config.yaml
num_attention_heads: 4
init_std_up: 0.0216
optimizer: "muon_variant"
warmup_steps: 200
schedule: "wsd"
batch_tokens: 32768
MLP neurons of a small language model. Each row is named by its layer, matrix (up: input weights) and neuron, and shows model dimensions 0-127. Each number is 500 + 50 x the weight over its row's rms, rounded and kept within 0 to 999. Numbers have three digits each.
After each neuron's rows is what it responds to, as a language model described it from the Wikipedia text at the highest values.

L13.up33:462456472468427573478508556515583411542469523411515557517436541499552397482461543544570561460465566532493487524406535427479573486500468527438513593523524426425494566534564468560461437449415559562543534475515441527448509482515444520521516461535456528488463575468506555530604476616597486498585505515409413498451400466510485464489559487478486534470475454478499475553547486481462481500503
Mid-word fragments. Short interior fragments in the middle of long words split into several pieces, after a prefix and before the ending, as in ex-c-avated, nur-t-ure, pred-ec-essors.

L7.up367:477591621537531554539581451442540442529543541518554542451483496493504469466463417447407534490459424433516558520516527544538542459458448473428491550488575409476440434469558574468458541573480501541472476550452555492492510545430506456549477512477484455450407593519485495536492407477480436501470458441494480443545454664509548587445547651557456449500535515522432499546563513486554465527463
Mid-word fragments, table separators. Short subword pieces in the middle of split words (P-ost-code, ap-art-heid, Nik-l-as, Ins-ur-ance), plus the slash or pipe after "Apps" in footballer career tables.

L7.up677:512601445465427609498496467500494489477583582476554530508526536470526528482513452452420501534459424564478569510598467502557483526441440462423489555579528488522486599555439449463374455432492510506542408501526408421525504467579507575506469495435452521461620548490530525529517527435467558567501468494447538468465503504476409529506492473437577482502458488484494534492535464552552494420453
Second word-piece fragment. Short mid-word subword pieces right after a one- or two-letter word start, in names and ordinary words: m-is-erable, H-is-panic, K-az-an, m-ust.

L15.up747:406475359429541442467498568511576504569444506567484532472438505490544473485513602489453534462483444513476624516416488417482462527429490345570454401505477543469530507518471543453547489523570456516547530466513498566506385449490492473469562476546457501520519514464562532423558463452484493507525563513396524447457490482501481507527542543607452507504533494522497478495477502476446481516547
Word-initial "ch" pieces. Fires on a "ch" or "Ch" piece that starts a split word, such as ch+art, ch+ange, ch+oice; weaker on other word-start pieces like In, American, Pat.

L13.up541:439532482513523424532515493518481341476555475460610577494551536529403437524483478535454400503438549427538500504438497508408555500540488433512489492524418482440494598466420500522501562491499561550490458467513519542551538469544493433585595607495483542605498476450516477535528490491457518455480463469551491512442482571555527546456428523501544489586548505536486538483501576553413481618588
Main verb inflection endings. Final word pieces that complete a sentence's main verb, mostly -ed or -s, as in contin-ued, gradu-ated, sp-ans, plus whole verbs like is, took.

L15.up530:485574525479428502563414507411438518517488506437448489460468425527528489514538452474573457466540575564485512535523556559553496509471459563501417405539493515540448496523495480519521536444565510483523442400464571435605571438459480477395538481498574412450531368577543552577560434537498540497494505517499457469588466400451498468409460505557510511391496495468533439597523514488432406459463
Word-completing endings and prepositions. Final pieces of split words, such as feat-ure, iss-ue, interf-ace, and prepositions after participles, such as distributed by, held back by.

L7.up29:497484522512539472583559514439554486536525475500477537528512558510493439488495423478426577538437469526455454462584549501473483482463419493537443563401469607451469476564474424512445476512534569452414528515467533433473451525556508513475462493535589547443435468512485490483535442444551505506455474425453541497507522522519466374465525400495510528538450562487469556491536574475412495379393
Mid-word st/end/ent pieces. Word-internal fragments like st, end, ent inside longer words (hamstring, midst, Kendall, Apprentice) and St starting surnames (Strong, Starks).

L7.up747:585470529536499480442511482528453604443515532499518481548511470473493534624511508503484462569466466534429525513524571466531474493485450630464483437525511494481420444477481425448486599451586558442530494540483479454405521472451474564470492518519523525508544452529374476472384489499560485444498510486512499505601429520470554529612455466479510572468478354419468496529509517530521546520473
Word-continuation after initial letter. Second piece of a word split after a lone initial letter, especially h after G or R (Ghost, Ghazi, Rhine), and e/ent after g (geographic, gentlest).

L15.up274:498444497501440467493446533399597480558533513470511484488439394487584563529536464477447495510446420523517591440555599471495469542520427466376554560427488462489452501449492464472555530518551596503474516409606411465616552543505544458550524494426531591447524499529537496518538477496558514444424511531522571461442504574414517423491578518563481543450488427500514456537432518498525380566544
End of introductory phrases. The last token of a sentence-opening adverbial phrase, just before the main clause: In addition, As a result, In 2017, its comma.

L13.up214:433433514494464566543555478477514510458496512455516541561502433572504459483486524554517495525468575535642519409528521480510477521474562465483377405511527488435532504580443505544494523486464488505510470471533441425527508516483531486467484543471471464560504502475401557395490449515524547445524480473561545483486482540422423540420455458428528556445523495431464470520537419470476550591432
Mid-word verb completions. Later pieces of words split into fragments, mostly verbs after to or a subject, such as h-ard, h-atch, qu-it, dissol-ve, occ-ur.

L7.up90:502481513565453471473468421480526515475549454506508413481548524466453546522491420474496550506480552550521508465484548589465558487476544482486566471442505516462527537464424377551433592514574480465498558446481486502457523542513553409538507506528505468489566449460544513518410511424484506469549526567530412394472489539602434492446477426458556476497584424556479481533585580473567499456458
Verb-completing word pieces. Final or middle fragments of split verbs, usually right after to, would or can, such as com-e, preserv-e, se-e, c-it-ing, plus some name fragments.

L7.up612:514497487467424560480500459556498500502434502499469408437481548410482419491438519484553448573483439478470509503369441565402585472498576535479529517427456447441443535436529532552534464446529650498594428408604438516478565533464534434504503544524509570566529478406494544556475481503479544481468454533502482422547454541514453540524438514472563472499535506504493511478523523397523472498547
Verb ending completions. Word-final pieces that complete a split verb, mostly past tense or participle, such as writ-ten, ear-ned, ent-ered, g-rew, along with whole verbs like made and received.

L13.up318:527463578536587431514507566559462537470528498523528457591494517502353490584526464417466415482457484516491439490545571564488456454506440494456494433509545482501529546529492512525534606467522521473442609562493493544465518520488397592534539658529488497515441392397519578441485478546508389513426443445517457496393511511519512490549494561422474553625515438505411489580509511529455482546470
Units and formulaic fragments. Closing pieces of units and abbreviations after numbers in tables and infoboxes (p.m., km², 79.84%, lb), plus "also" in See also headings.

L13.up746:481456521490481579475439446519622544503546490544447446520464535529539553504464526451517531479533535518495467560570517458581495440489373519579634595539521518514451485468587473495481583525392505502500452531410446426514430511551507467573549436563582468406469464551465475435455515497491483543555506431538467391443492514509500585531516461558558545393505582525557508501554494522470568554493
Mid-word subword fragments. Word-internal pieces in the middle of longer words that the next token completes, such as ne|igh|borhood, not|ab|ly, prep|ar|ation, Minne|ap|olis.

L7.up212:495505461521569458518483528475524530438510442460518557523496421529470541449509490481468519454588515443479531572442381477506567533474468498510469507474577476439521553579564530560480507534426491477449520475537465461553458415391557574482475520501545527526509529460410459533445510494496383421525440503443493522491472463563516478486460627616498440498536578451536498502438589498520439554493
Mid-word subword fragments. Interior pieces of words split into several tokens, where the word is still unfinished, as in det-erm-ined, Mississ-ipp-i, cons-p-iracy and est-im-ated.

L15.up587:475422502495483429461547433489501538516494615497564544536463527604463524406468525529537431431603552444509473558534559488527493537417527416417551507552463560440542451514452492528528513522526605465494481426436531419531468568474450521471471458635492530619521455504407399525552515533500530543480452511425459542497502444450400502488498441496486431507498574457499399477519486458523401536426
Verb-phrase adverbs and modifiers. Adverb and modal tokens right after an auxiliary or main verb, often -ly endings or word halves like gener-ally, ne-ver, also, not.

L7.up442:440672513483502480558483470561565514509550555582500527549434487516600532529525543483479541462518432536482443566477518529521485455523428440450529515449376532506404477512516476477458501519449491570560533586468512508468479571536432513490508497470448458504478557419498469495509451490444508502462548464412474416418604477565529517414492509492474613463476474562507429562468513468485560601437
Mid-word spelling completion. Middle or final word pieces that complete a word begun by a short fragment, such as ne-igh-borhood, tou-ch-down, hon-or-able, Su-z-uki.

L13.up280:444506518561624404528526453478575534478503499406440499525537482580533549552587474501467556488430497458461485540596492506534532498543488455401374527485451447482464520505461486488568512526452451567519496558497510474446421620515453437498369539449518492511485550464494636464559543452498507452490465570506528471515452565564501371534394508495504492502458474464482557521499560348469470469531
Mid-word completion fragments. Short word pieces that complete a word begun by a previous fragment, often superlative -st (riche-st, highe-st, Wor-st), plus che-st, Nig-el, k-ey in prose and tables.

L13.up84:504513527482486543484516527505504476514535461476450432471440527517545543584496574516537397497545558521551452433508490554482535508486479522486628477615493526427573466529483490520445604499535510436570537506442440461399405512486445482450534489435452455477499506516578359528533514545543480536456473476645527478417451447536552565554499452460420561398606487519463539565512523516520552598491
Mid-word subword fragments. Word pieces continuing a word already begun, mostly rare names in lists and tables, e.g. Det-ro-it, Kn-ap-ik, Coordinates 4-5°.

L7.up39:487462579439532521581529515528481473565514409425626456550513516415450493537455371556502398603523507462470502430427481426530453542476515406484520586472408496477533470509506450504480563571522553456484473526478434529474578529399493570553535511456460545460587485486527537427474448528548594365508421524495529446532506483552454515472517459520546605476431499491494418580540453507494434425476
Clause-linking participles and connectives. Word pieces of linking words that open a follow-on phrase after a comma, such as follow(ed by), result(ing in), partic(ularly), although.

L7.up6:521486491547447489531564583495498577480540601439523539470597546425496461493428527580450528523484451522500507548507500419543420513443686551519531520498555473514466420566541435555529410512515444463501444473453459424538488556527481561582493536499426445491568436475505480488384436530562495381444552517438479617480503518541450530490493467540541493469473599507526534510445522496498413578498
Word-start fragments, "goal". Opening or middle pieces of words split into several tokens, strongest on go in goal/Goals in football text; also me(et), p(us)hed, sign(ed).

L15.up516:536529577551467453543516489531584489468483525445465544518485462437393494480515433467568521513477540524531519481451399497537467600475420508532434535479495522406542493512449472500444667499482504586464488495511540488501502443504546432443493548499447586447570476613497504470496509594371487491459563492616506518544526556539496465544486529499556489466443569502436435456412450428420462481469
Year final digits. Fires on the last digit of four-digit years, especially in birth dates and decades (187-3, 195-0s, 190-7), and occasionally on unit or word endings.

L13.up56:379514588472442544527506533552473509542540551501523446497408422596558433543569494509511469483406465497498547449494527495507464443491470461561395596432579579438556477406407463608407568483431461420521502548508512402503468469545472487476511528466469514424600444552481460525453430577475585429476488523548466526524420561468567465454540598502491522459480568482448566415519515533431493516524
Mid-word continuation pieces. Second or middle pieces of split numbers and words: the minute digit in coordinates (122°37′), year digits (2012), and word endings after short stems (c-ases, m-ood, stat-ic).

L7.up653:551553499438510436408597565551434508500550473429454510495550411540530574508460644447507591558528421508466505574388555534549530447535442492457455498465469518405536430556480498461557552447524487379560539471541470460416519449546537613469521439486594597544519475454466523514423432604511493517495548518502489398513528490491628367423428433484561528475511486546571507512486534524475532563544
Mid-word subword pieces. Short word-internal fragments in the middle of a split word, often ending in g or p, such as prec-ip-itation, Bas-eb-all, intell-ig-ence, Agg-reg-ator.

L15.up15:497490471488484517525481518568464486504477576491450452540476478495457512597466516445484491598516510513453438569555501491494515446470438551514566485541475518458564550528484452447574475447618492589525533541505578596585544425495477512439446506457356491507521412499504514495472491563519533432477587522557439549512418462592538558540575483456463486497478493415519441550479458621460538487565
Measurement unit abbreviations. Unit symbols and their final letters right after numbers, such as the second m of mm, the m of cm, " m", sq; weaker on number digits and closing parentheses after units.

L15.up242:578470452484401611494503514538610484561450449356487442585458516386536471508508451559479544476505525456563475540481573490498460526520547412538510436505415512513519522493437407562436468467437532544472552536497427425463517484516468466411462506454502428495481463441547567573479389447474422484466543441437471527595549472547518576461501431518586463459469504434524438501522428487524601569519
Mid-verb word pieces. Word-piece tokens inside verbs split across tokens, usually the stem or inflection in narrative prose, e.g. surr-ound-ed, dro-pp-ed, call-ing.

L13.up621:533503573458448501504414555498523534499466539532507484546580468493453471472453546469497491599482541574489654437429459500533474464480518511572465393548541522533576451578518477569517431536517588580476553433469573517517535483530475501570453528463487549495487475520488550546482561421516527390504450556489563501536471452545570617459414510532515506511524516429493489506543542526433430430577
Early word fragments. Second or first short fragment of a split word, often a vowel piece after a capital, mostly in names, e.g. V-e-jjajiva, B-ou-levard, B-eijing.

L13.up416:498389628477498489536509523527564490547497543510557477423579348502468551522435482547567415469430516482526503533542526526495536508444449525540516457544487524561485452558517511555476441505508418489514567436467502364498525541491501565499468426517633571496457437501439509528557489454464424514492443538602549495515466499435563515455452368533509604431544528555489563493481533474423543465497
Mid-word continuation pieces. Word-piece tokens that continue a word already begun, in any topic, such as stat-us, equ-ip-ment, Vict-or-ian, polic-em-an.

L13.up639:487497559582503522499547496569533436473484533500512508485560472437345481506510508517553535452483416507508506469415407493427544543548562449438441460453420481478521487465494392483475478540559442508540494454537531453562471510466492498524530584547510657516549496505525533572559500451506489583460515547587492557512449547506469472423498560417406479478509502505388460562441504485513493461582
Mid-number and mid-word continuations. Continuation pieces inside a split number or word, mostly later digits in coordinates and statistics (120°3-0, 1,57-4), also word pieces (Tw-ent-e, sk-ip-pered, United-States).

L15.up688:472468568566478492569537542545504517588443495474549484497499519506534556557469438438458546483470555468567528542483473524381515569493509524510491464464437494533485537486513458488551464511562511532538448549408468522545569470514490595507495446451464516587464471485391509474538586511444576516524497482512496454526536526546534393440442477533514538509494492426454628457505491470477490473534
Units and narrative verb endings. Unit symbols after numbers (1.84 m, 60 cm, sq mi) and endings of past-tense verbs in biographical or historical narration (studied, arrived, continued), plus time and year.

L15.up541:463525457514451495456553516419543598496436520554522419568529512502484458517441536565551435549578523459452495436458553427499553593447523498475516514531480440464520411623427547516490566514552518525459529404589540356424430482496512501518489579527561544486480518468548453543478502419504463466553512449525472540557547562471451503479551485484530569581394462534493457488553601463533617481506
Word-initial capital B. The capital B token opening a proper name or word after a space, in tables, lists and prose: BMO, BBC, Balkan, Bush.

L13.up388:457474481492519490601545617423522578428566518506571532469532412464420452425466551610547576476470392583511514438479510474489514521416457427571383443448513448511541548533533521465489522497550547487478467479503497485450589489510495453475598523524572510577459522499489515593505452479525557465491474467433571448604531499524392434533518498550479543510498453439576536495539422410383563515509
Mid-word continuation pieces. Second or later subword fragments inside a word split into pieces, often right after un- or a short stem, as in un-f-it, ch-arting, contin-ued.

L7.up44:459457518404509531474464508460517598535441503550543518399432549509463433513504505547537376501438457454429499512374575516471554500391458556468477508525519561448469421482465466516589529507500443503586574480471541512521543483407485503543425473520557511545521555459507512432478506434573472457520449477488472552419453439430485440505488458561496481488451489464490460555536544491508423584442
Mid-word continuation fragments. Short word pieces continuing a word split after a brief onset, especially "or" and "er", as in ten-or, min-or-ity, t-or-ment, n-av-igation, sing-er.